{"n_layer": 15, "d_model": 576, "n_head": 9, "n_kv_head": 9, "head_dim": 64, "d_mlp": 1728, "vocab_size": 8192, "activation": "gelu", "norm": "layernorm", "norm_place": "pre", "norm_eps": 1e-05, "positions": "rope", "rope_base": 10000.0, "rope_fraction": 1.0, "qk_norm": false, "attn_scale": 0.125, "bias": "none", "tie_embeddings": true, "parallel_block": false, "init": "normal", "init_std_qkv": 0.0143, "init_std_o": 0.00262, "init_std_up": 0.0143, "init_std_down": 0.00262, "optimizer": "adamw", "lr": 0.000797, "beta1": 0.9, "beta2": 0.99, "weight_decay": 0.094, "lr_head": 0.00465, "grad_clip": 1.0, "warmup_steps": 482, "schedule": "wsd", "decay_fraction": 0.715, "decay_shape": "linear", "final_lr_fraction": 0.0, "batch_tokens": 65536, "seq_len": 512, "doc_mask": true, "train_tokens": 900600000, "steps": 13743, "dataset": "wikipedia_en"}
MLP neurons of a small language model. Each row is named by its layer, matrix (down: output weights) and neuron, and shows model dimensions 192-383. Each number is 128 + 24 x the weight over its row's rms, rounded and kept within 0 to 255. Numbers have three digits each.
A block is one neuron, or neurons of one layer that tend to fire together. After each block is what it responds to, as a language model described it from the Wikipedia text at the highest values.

L5.down138:113132090158175106134123138127128116091136114086086144143126126133102139161136132134116102128174132132132151125137150111120143147106117123121142102144128091147107120177144124126117153127077072067152099163090157170115114141137145113126132113146164119145165114126126093117104130095142099162133145110176091077145145169136095123130126102119109128157110124168145128114132136136144105163155131080113133118126121100088114159130115116155138078206137130085102156113131161125137104137123134159131115165108119153088129124136144138084128125160149108131120124118112154115133095130178150136
Description: Mid-word name fragments. Middle subword pieces inside longer words, mostly foreign proper names in lists and tables, such as Sk-ado-vsk, Gar-ris-on, pil-la-r, sometimes prefix dis-.

L10.down218:177187119112144112114119164130153145163101168121156091122175092186102164174076107105109088171137184106116114112121110101073118122120134094152144153120140170109144141103113115096170156162116090121209103135120149157116127126118148143116108085191133087113168149132100126110118093139103132108136118137094136096135132080148124102160121112109119120145126107105149086103140145107096083142078138095103168122159156146104145123148140133098128110127134143082123123141134119137106133148133140132140096147159105144113094110127159130140134139088130119105138138137107121103105122143151121138
L10.down313:104110114130116129098104160171154113129127136151128129112123146150101084146119117128126143114131155106152126146107133145123130130144120112132130080095120099145137125114107120145105136115089149130086097137180128111103138121116134118103119131118132139137096104136114133066132122178130112134142145182113160140097152153120103148162138104138172139145132184094126129126119106127117124129142135106101114131177141103156139121128120112104116127152103099105171140136114137106124083097092099129189148104186111124106106148103154176087142147070201133179122108141100113117145137083149138141
L10.down437:187135136098102117137127095158123153120119136146084137120151086173124176131110110129121130144111096156115146117096130173107118137151140150143166098141061122116139124077125130137146151157138137077130155137083128127092110151127117100141118117163088151127105123148147095098073136142134150095089120117139110112124134123151100139149141118173159159143133064113110158120141106136159138111128114134123139093197183089166111098118152110060123100162138149103107120116133139111143121113103098147128171102140167126093116142144127124134156101125100135140106092166141124180138152088140124129
L10.down836:127130113118122092134100125146112069115100121099154086140149136164134093117146157089213126114157160139104145147126143101156153124142150150146170127147147106107150123101103080130071187125107145099116098158141095152106120109147105131142137160123154102067082117103098152113163157126132098122119127145108121138163162082125125105115108125159155144127110151117149152103118160175136112158132140071163099160117102082126135146094144117112159144103143148100142130127107100102159113142100134114123113100190169102124126151155148148141097095166151138129152142152119133177154116091125128095
L10.down1251:150146148120128131108114100160122096089098138175111144136120104166114153138119109122132137127108103158097133164134141114116108145158135117143105077108122124112169098111125136135148125151128114134106125098135177135106111111120100131128144153124159136107097135130095148108168114176150129166154170153157143151128141114156136079141130121147139152121141179114165128140114140151101136145120126067133124161115094102107111121090133125140173099133119139118145130105128138167103119080190112158145103138124122076154096128100127133148102089088154122121124107166125092117179155142137075089
L10.down1340:113144113137136086106129149174123109163160160079138132101123123118086151101135095106131091165089101129105113182136140160122140087125140137168144115100140110131143127134168165117101132140089166113122128086173112118143105099119118120145093129122145130158133149129107130127121125154160151120106137098126125141144112140151109108132180101134122126115106096077149085129139128136147134136124117126170088162149104108135145138141156158115164129106167131091158101127159116116123118128168134118071129126100112118119149157156113186136108111095156109179124121124150122133122145114110082136
L10.down1383:142102095089131169144061137134093125119082146122098155131126133130120117143180139183153111082087143126156121128146146125146143122129160141122116107156138090125124165120161110133105134129131157124139086134130186137127144122099062171143101128118136079130131146111095157144116111158125129123104159138134124118159106148174118141171120094100104167129100152139127128142176116144155127126131144110130160141143142140139112154122072125158118151128089136114099125109134106142161120135138131098117076151148136167167152112107090138095142108105137141152095150128095123106124117140110133128
L10.down1483:128121129112096169120143102127092112112155119073122138213141106159152111125100150149149124132107154130166119146136124164149089141094173111103130135121124101066126117137121134072148102132124158123102181129102160116048147081085157130136123124094157114128128122138147163125069113142160127137089115127103135137139129153109134071119104114105117121145176157120121141164148105120160109141115134139113149092145094148116146123136186129143088101097151129208128105088128104119133095118157138155115126116093136132125113117124165113125113145126081139121109121129131122102119152118122119152
Description: Phrase-closing words. Last word of a clause or phrase, just before a period, comma or preposition, such as "years ago", "£24 million", "commonly found", "April 2003".

L6.down46:091081124115101079094143100125148156107146074103108107131162186150133118108149125124152132135068140166121127157090109129136143126099100132117156100151157161156155124119108087128158130116120078145109155146168114153121143161127141159116109112101129117114125152138157106145123117101108177106111123102080140117101123088169121115112134101168153141118095149125113126140155100141132140136097130129123151115144117150121143183127119133128109129134123163132100133149099148130117093122139137111119103134086086103150076143132255126134116124146104112147136079125125128112139140130155105169
L6.down97:128128095141134155121105137148137113141104127168146112140169130130170135125136154125133083143121116118151075103118133140132134143131101139124103095172100125153090068144143127111147141151103200105146136135135119131119113158112120071142127128118106097147132110114136126107146135127103159119112115167126148081140126141154111132101111124140092170117141107087147119182126152134148119140085144149154114121131125138135198139164133134154121146115152137095118107139147161094117153094122135136128150097093109092106113108121215101126153110141082119157103104150079110144181157145085124119
L6.down286:145150107157099114144124103137125152146107085145107108135123158148138140123132128103156103138054134103114116136094086128152157114092113153135123108148144137142132134095107122117144112120104099119119140130103142168139148194114134123149109110104077113116114145146165169139131130119127156133091147131080147149145129106115127126103152102125137156138107110155103098116135119145133168164096124142163165114131084152130182119137111131172141130108137130091092071147115122163046114112131137162119170127119119120130079153128207119100144108148102149123127100133129101106156156150140124129
L6.down633:114111136126114158128113097170095154145120111112140113154166117182149120097122169146100094164092163134121129127172128162103138108137089127091117115105136106116084075109084129116145131082112114137155116109081112144152133128128113119149140144101102151095146129160119120138127126137104142136074152122105135153151115117134125109118132124126146222104130113138129132139104142120140110119078145150155131132130108120096120177133119131146149107113137149085080064167123178108122089125093126143142148101146126104160118148130185145129188106135132141164137067137114115179139138108147134127
L6.down1120:122130078156118127099124108134129177105157104094129091140148140148132135113149149114135161155089149172095099146118154140137154147124141141136139109134127131144057100112129134089123125144095149128126142137099069142159176154098136120100128128079114102099125157102119123150142112108119135133161135141079101122153125110166118153113139091158152158141105132110136144152128127137138110166142124132125120130123122152167188155143113106100125137132151156088084093161120171159106117159132097112136133098119094112132101131109212134143142110134127117149113110133094154120156151167120159127
L6.down1323:107135085121118139143106157141130114151115084124152101137098130130163133122122154140137102140101147113122092116096116138163109129103148139113124078165100134161086128121114175125150149154110156140137125124132136122119144168099145094156145100130105093136093106160141140120119106084113166132126142145087121104125148140151125107138089143137106159108136120115101091146154112104130134131123136181146131101143105165147155154136119138131116120121150134114124079143136137116095171120115124140159125096115103101120135109123252131103152142157078129129100114154092132161141166145129106107
L6.down1444:136149109193104138113114085160130103142091138142120152132138047115128141117145123128141115171092165146109155102131110104137167102139117118140111127138157117130142087120092180108105136169105141136129131130125149169140106164138130117151117109150114105136089133142139141088126106106115145145125128083127137117124124168091175139134114126103077175141185139154181146115136164116157154154117130151120145122118130129127143111134139113160144097110116135100090109152153122127117108142148150136145141155103090126119134155115092133121135116172097155107124102172130138141139114127128111101
L6.down1623:156156133139088115136143134153113149120137102154115120137120139141133105121126121136120097127117122108115165119115131153170105120121113147135125088136096114091140134087108099141156092132115101129140144094128118133140107159153086112129108123124079109143148151160164162140129141133152131175104113131139154142183133111141123103175134154134117101129127122156125103158094114148140144135135085151132122129143099143133154130165087143149129123136150125112096112139117098148103107141158134139132148151129139075165089138134195092110147093137094145113110145129149135128145156131141136138
Description: Word-completing subword pieces. Final or middle pieces that finish a word begun by the previous token across varied Wikipedia text, e.g. ten|nis, brand|ed, supre|me, cu|in, plus some function words.

L6.down860:143130145104106135144126108122132116105154122126150117140091132156140127137132131085131135116078141137132101140120092135145142118167146114098104116097162140113146161112119165146140144140094150142127109130137132132119130130143155146111136092131168133128086110131116081134135159112095120106129178113115114145101120110065137112089118131116144163137112142188097121143153096117144132109161127102124162139123107143120115141125154120117137169134122097126127126130147137151106143130098143112144096081129156151180122167117164187163127131133118127147118086140136123117075141110164076143
L6.down968:111149113072137125122130169153107109070114136154128152145135132168142134105142159091120095114123131141139100114173140142194077142117164119127096113125108116138133148143124089140136153126116165100154129121156133086095148114116126124108108103135109110136108133157085109148129129127123167109116114147137125086114129154143184109083110151123144109144131125112089098170144108102167129149156158135138136145125099098122101139148104107152111101122103117126171115128109140089127130099136096156157081109120147100146144129149160141165149121131128129152158110132148117150132170144101139145
L6.down973:096172135137158136150118149146121125093141149120159173130117169131151118141161154133108082112133128131134115137121106130136146132117135111122099119140139144092161120149128107162128144112081149097156106131166151158100117138121164095090116079140087111111129121129139096124088170139132145168144175121132109117120136129163154096115096150135108102125145169121111109159130127076157131125141144116152126113155132125119137122153116128088138108156158148114171116112095125090154117116148122116136078126152123134136115150084173140153144118124131135121095105133133141123133177116140121177
L6.down1317:108114139107141129116156067096106143092138133130130131103139143170122143150135148143133110160146103131103170103099119161138177126092141097118140129119191112124135137127132134104123145162132102098116142169141138198110176126152151131117123081167092129133120106097140162155121132112163124128118118134121152122077117151145136137082099127174101108116169169136114094133157141120129151126145143165135111116117086115121106119144111123122157131129139135151145130144107137120088159134100066135116108111150108171117125173095102114122121128148105154163129102174122115130128158081120122139
L6.down1515:111135161082133108121136126110095117116138141174166125120102133153117129162129156139147130155151146096121117146104078136140124101101151111073162117109153090087130175109141146113126112142151075134122132146104140122132144108126135115107127078091108144106136089134114140141114102136120153132125191107112093136096121161103165113091121131135132123086099134166104148101123121148123125108142116113122101134135081105109094138116076139136157134126132115146125091090125133123120168111107141141113110079158117160102135160130142114125123117135115124147127101166146109118127160074124124178
L6.down1541:122131115113113171131109127154113133139139124107143159169084125180164134109171115085094115139137106123154115113087139152127133092129162157087089140109139137127116110145126122152163110118090115091137111135163104137105179148111097164133119085085146153121128109142121072119139164115094147128105139098111151108120137123143148115081097167162117128095134087111116110141149141117151101128149171098116134112157103144101106166091131154140114132126165138139148087117136163089141132106107145098133098084123108114150147194137106142166160170136117119162092099125090112103134153114116143139
L6.down1636:103146129140140130126135123108122092149106138112092119153161132119101160098175129086138164145151136154146117111126136148133104116092149074057110138122160096117134109146080120087187114134113139162145114194143153140095133114099121103118145104114096153112133090110147151118118112113128144152117155135104124101135139095143165112091105118141106141114130114157127161140168116098127127114131113146129102109142144146082109143118168110088121153121133133131141137147127124118129131127111130144064119073096118129144122131110159146182108129101083116162094067130141105110145102090119106154
L6.down1649:121134139159117130147154133126116130105130154131149155181097135143087126147164118089135107119144124105134121084145119152146178130140166118113102130107177117131134143146123130123142131157135130119127108149156148158091150116085114142122148074127109140127123102127102113128129139128129126135115171126123129124118130170129180102051084127160102109115121137116095102124149131132170142125169142140158107123139134114104130111150138131092152113134115097090173116160145156121108120100118074092075064067151130152118144151116190134149105143131102124159098083138129121105141139113095140129
Description: Mid-word pieces and table markup. Fires weakly and diffusely on word pieces inside longer words (pept-ide, soph-omo-re, Lan-ce-t) and on infobox/table markup such as Time zone: UTC, pipes and bullets.